From a checkpoint of a small transformer trained on Wikipedia: rotary positions, capped logits.
MLP neurons of a small language model. Each row is named by its layer, matrix (up: input weights; down: output weights) and neuron, and shows model dimensions 112-207. Each number is 128 + 24 x the weight over its row's rms, rounded and kept within 0 to 255.
Before each neuron's rows, "raises" lists the tokens whose logits its output raises most directly, leaving later layers aside.

raises: " 1", " 0", " 2", "ged", " 3"
L7.up759 [105 111 116 131 133 166 140 142 146 120 154 160 110 127 151 119  99 139 158 123 105 111 122 126 139 134 130  99 139 140 125 145 121 139  77 110 130 142  82 128 144 123 144 120 153 157 109 146 179  92 150 149  80 150 106  95 151  77 101 125  98 116 111 120 132 137 101 125 112 102 148 112 104 127  94 111 112 137 135  93 142 126 137 142 160 118 152 105 112  88 149 110 137 140 133 140]
L7.down759 [ 92 134 154 109 159 150  90 135 142 116 140  71 136 120 129 159 106 138 136 100 135 121 172 155 128 126 132 128  71 159 118  83 134 129 111 145 147 154 142 123  87 165 145 107 121 146 110 124 137 156 128 146 149 126 134 134  93 162 170 125 129 126 129  58 131 158 117 143 108 132 120 132 165 145 136 114 165 105 139 122 146 104 131 100 115 120 165 117 162 105 148 192  94 140 121  92]

raises: "ment", "ement", "ping", " around", "osing"
L3.up755 [156 144 148 118 110 141 145 148  73 109 138 162  78 142  79  96  96 163 165 113 111 128 104  95 147 147 197 125 131 139 114 122  86 122 130 145 149 130 169 118 153 137  79  98 124 156 138 155 148 132 134 109 107 138 167 143 118 119 124 128  85 164 152  97 115 129 123 140 124 120 131 150 154 105 165 104 119 111 131 125 122 162 120 112 142 150 128 166 135 138 138 128 107 119 145 114]
L3.down755 [111 143 111 129 116 147 123 126 123 126 110 127 150 141 130 146 160 106 166 139 149 121 151 105 122 155 129 134  97 144 100 147 150 105 119 128 190 139 108 110 186 128 130 121 117 123 108 134 143 111 140  94 142 161 148 120  98 142  71 138 119 116 152 158 109 111 115 107 157 128 119 128 157 143 144 133 138 107 126 121 113 141 137 171 118 158 152 129 102 138 123 136 181 140  95 110]

raises: "sh", "rist", "asc", "sl", "fr"
L7.up422 [131  98 169 117  96  98 134 121 118 130 112  96 119 152 138 129 163  95 152 119 143 105  97 134 100 128 137 126 168 116 164 176 120 156 135 103 142  74 128 179 144 120 132  98 116 141 128 141 106 143 114  97 114 143 178 117 140 163 111 132 148 110 149  85 119 126 150  94 161 141 138 107 107 131 162 122 144 136  83 177 127 134 121 118 117 128  76 135 144 166  92 117 151 113 128 148]
L7.down422 [129 148  95 134 116 153 125 124 102 136 144 113 156 110 129 148 149 123 119 123 106 109 140  70 101 131 128 171 115  89 124 151 138  89 108 155 202 103 125  71 149 102 157 148 160 137 184 116 159 131 124 129  97 152  98 132 142 136 123 129 121 163 104 129 140 113 137 167 149 140 139 167 128 122 151 156  84 128 116 149 107 148 138  99 101 156  87 127 125 168 118 127 111 112 156 111]

raises: "ry", "cia", "rov", "rina", "rs"
L4.up573 [189 130 106 110 118 101 122  77 145 135 108  93  65 128 108  93 148 150 143 138 138 159 143 155 140 139 140 130 109 107 102 109 155 109 118 144 158 144 107 145  81 154 124 148  94 115 169 184 124  88 134 118 145  97 148 146 145 173 129  99 150 133  96 135 129 123 102 143 129 128 209 179 115 159 170  99 130 170 142 115 154  95  93 138 133 127 119 180 127 127 149  92 112 143 139 112]
L4.down573 [165  99 113 156 150 133 121 142 175 135 102 144 122 130 148 119  98 109 139 127 136 100 136  78 118 150 105 138 126  63 179 121 181 111 119 128 143 147 113 117 169 143 125 104 126 104 132 123 123 125  95  85 147 112  97 123 155 127 103 147  94  85 146 131 118 133 115  93 154 125 107 118 116 146 142 109 123 147 133 136 131 121 133  72 117 139 164  98 163 113 138 137 161 120 143 136]

raises: "ua", "ction", "ult", " itself", "ss"
L7.up318 [132 129 122 138 142 109 122 151 109 121 166 111 157  90 134 154  64 101 126 111 108 123 128 120 146 139 153 128 132 154 145 134 139 115 117 103 117 117  87  95  86 174 123 132  81 148 100 116 117 118 141 131  75  98 156 150 123 120 122 122 135 126 117 117  80 140 133 162 121  94 123 124 182 144 124 137 122 160 142  87 129 101 147 173 112 111 119 123  93 161 122  96 108 138 109 130]
L7.down318 [110 125 156 126 153  85 157 157  78 126 172  93 102 157 130  94 124 135 166 162 117 148 157 123  83 158 120 134  85 115 145 122 125 142 193 155 129 106 127 135 150 159 147 100 170 128 133 149 154  92  86 140 118 119 162 159 151 116 117 120 186 104 134 129 122  89 132 122 133 149 119  87 145 133 143 149 107 145 138 127 107 119  91 153 165 130 135 172 124 135 133 125 120 141 139 134]

raises: "w", "ly", "way", "right", "ft"
L7.up546 [135 184 118 127 134  85 163 154 126 122 109 142 145 146 166 136  93 130  98 146 121 136 128 103  95  86 109 113 126 130 121 137 141 111 110 162 135 154 128 104 132 118 157 147 167 146 107 149 132 159 131 137 133 130 111 133 131 115 100 127 140 137  91 145 171  94 129 142 110 114 164 121 127 106 111 103 123 140 145 147 100 123  90 134 169 139 100 103  78 131 131 126 146 147  81 178]
L7.down546 [147 142 156 139 130 128 109 106  88 175 128 122 132 114 104 141 119 123 191 108 136 199 168 137 136 118  85 168 120 117 141 104 125  67  78 118 122 121 116 151 111 164 127 125 138  80  93 117 121 132 122  77 113 120 195 105 137 129 179 109 128 139 142 123 106 122 104  91 138 177  96 134 116 123  90  82 157 124 152 147 134 102 157 106  97 142 136 157 127 108 139 124 108 117 148  89]

raises: "ific", "duct", "ity", "ival", "itor"
L4.up450 [ 81 122 127 105 141 136 132 179 145 131 132 125 127 141 115  76 162 161 166 161 165 135  64 148 198 112 105 143  96 117 122 120 105 108 162 124 133 153 156 113 127 112 173 100 112 159 185 113 106 163 147 111 124 130 131  83 126 173 126 132 165 103 126 157 103 108 138 147 132  93 113  87 127 100 150 154 129 140 121  94 116  90 134 156 115 147 103 114 125 106 126 128 105 124  83 111]
L4.down450 [130 139  93 117 152 106 130 132 125 111 132  98 130 139  68 101 146 121  76  93 110 138  93 127 141 104 146 125 109 164 174 129 144 106 168 129  89 167  69 148 151 126 132 144 183 154 106 121 103 148 100 120 100 119 135 127 148 136 128 138 121 106 109 148 125 151 107 132  92 132  76 101 101 112 133 133 192 155 105 128 134 113 124 123  83 166 165 137 145  99 165 135 141 186 122 115]

raises: "'", "’", "ight", "`", "eed"
L7.up760 [127 158 140 130 147 136 142 113 122  97 120 155 128 177 134 171 158 126  91 132  95 133  98 123 130 157 132 147 119 110  95 153 140 100 139 123 113 165 155 130 145 155 107 164 135 115 140 109 150 138 129 113 147 147 170 127 129 139 122 103 158 114 146  97 146 135 149 124 144  99 123 138  91 138 173 103 108 132 116 138 131 127 126 153 123 124  95  95 131 123 134 136 126 138 119 140]
L7.down760 [135 154 142 169 165 147 123 136 103 115 130 150 135 146 173 124 121 151 122 129 145 125 118 126 136  75 122 108 138 135 145 111 161 123  83 115 170 105 133 142 110 149 135 163 131 142 165 100 139 124 117  98 142 124 143 132 124  82 151 129 118  97 145  89 160 170 126 119 117 135 123  83 158 129 124  80 130 149 167 116 145 102  78 126 146 104 136 138 166 142 139 143 141 109  98 154]

raises: "bles", "ble", "bin", "bi", "bit"
L3.up617 [111 155 145 140 121 107 156 147 110 118 133 108 138 153 166 115 151 115  99 111 136 108 135 106  98 122 114 127 118 120  98 137  46 141 128 113 104 103 177 172 156 169 136 113 107 115 141 164 135 119 151 128 144 117 152 174  95 132 172 137  92 100 141 132 137 123 166 113 173 133  74 150 113 122 174 131 127 118 160 144 114 135 147  91 123 151 122 117 147 133 115 127 159 166  77 123]
L3.down617 [134 171 101 126 122  99 153 134 124 163 130  91 126 123 131 114 191 157 131 150 149 127 124  85 155 148 157 180 102 153 119 100 143 109 120 144 138 151 157 120 103 112 131 119 131  92 118 140 140 108  97 137 144 108 112 183  68 158 122 124  86 165 156 117 161 132 119 180 145 120 141 147  92 141 116 145 136 146 116 178 123  89 140 140 121  97 149 151 128 115 144  84 141 124 144 148]

raises: "ology", "work", "ants", "ores", "atic"
L7.up192 [160 134 173 104 127 144 135 128 128 153  95 139  87 114  99 154 110 140 111 133 132  98 103 119 160 103 122 138 113  94  86 141 101 150 129 107 102 116 104 129 133  90 125 126 108 146  91 104 101 165 122 107 117 113  94 142 131  86 152 118 144 129 163 134 159 162  98 144 143 119 125  87 134 144 112 122 156 153 130  82 116 141 137 134 137 132 139 147 112 166 146 130  97  94  70 149]
L7.down192 [ 96  87  74 139  88  96 169 103 164 144 123 138  88 145 150 131 161 104 107 134 159 148 118 155 107 143 129 113 131  90 152 150 134 115 161 122 111 163 144 153 162 101  98 123 110 144 135 140 131 108 153 110 151 140 128 140 151 125 116 141 124 112  83 132  85 122 126 131 127 121 104 161 121 113 107 134 157 163 123 127 125 146 155 110 116 119  92 158 119 111 110 110 131  76 114 169]

raises: "ial", "yard", "uel", "usc", "cial"
L4.up743 [154 144 148 106 115 126  95 149 115 107  92  99  92 163 117 114 117 100 173 116 127 167 175 138 138 139 135 169 108 114 130 140 101 141 169  99 152  89 119 119 151 167 138 152 126 106 102 112  96 146 118 145 147 174 169 129 173  99 122 139 140  91 126 121 153 123 133 105 133 147 122 139 113 129 151 103 167 177 157 105 121 143 115 125 140  87 186 153 132 150 113 141 150  79 127 109]
L4.down743 [115 142 110 132 120 130 103 168 141 111 100 145 167 140 119 110 149 127  87 138 137 141 154 136 120 121 104 145 122 121 125 167 179 134 126 145 122 107 106 156 163 147 136 140 148 132  92 109 128 130 101 111 139 139 156 189 100 112 139 131 126 116 133 149 130 148 150  98 134 108 108 105 186  68 128  89  90 126 135 155 122 142  94 121 153 109 142 129 169 117 121 151  86 133 177 131]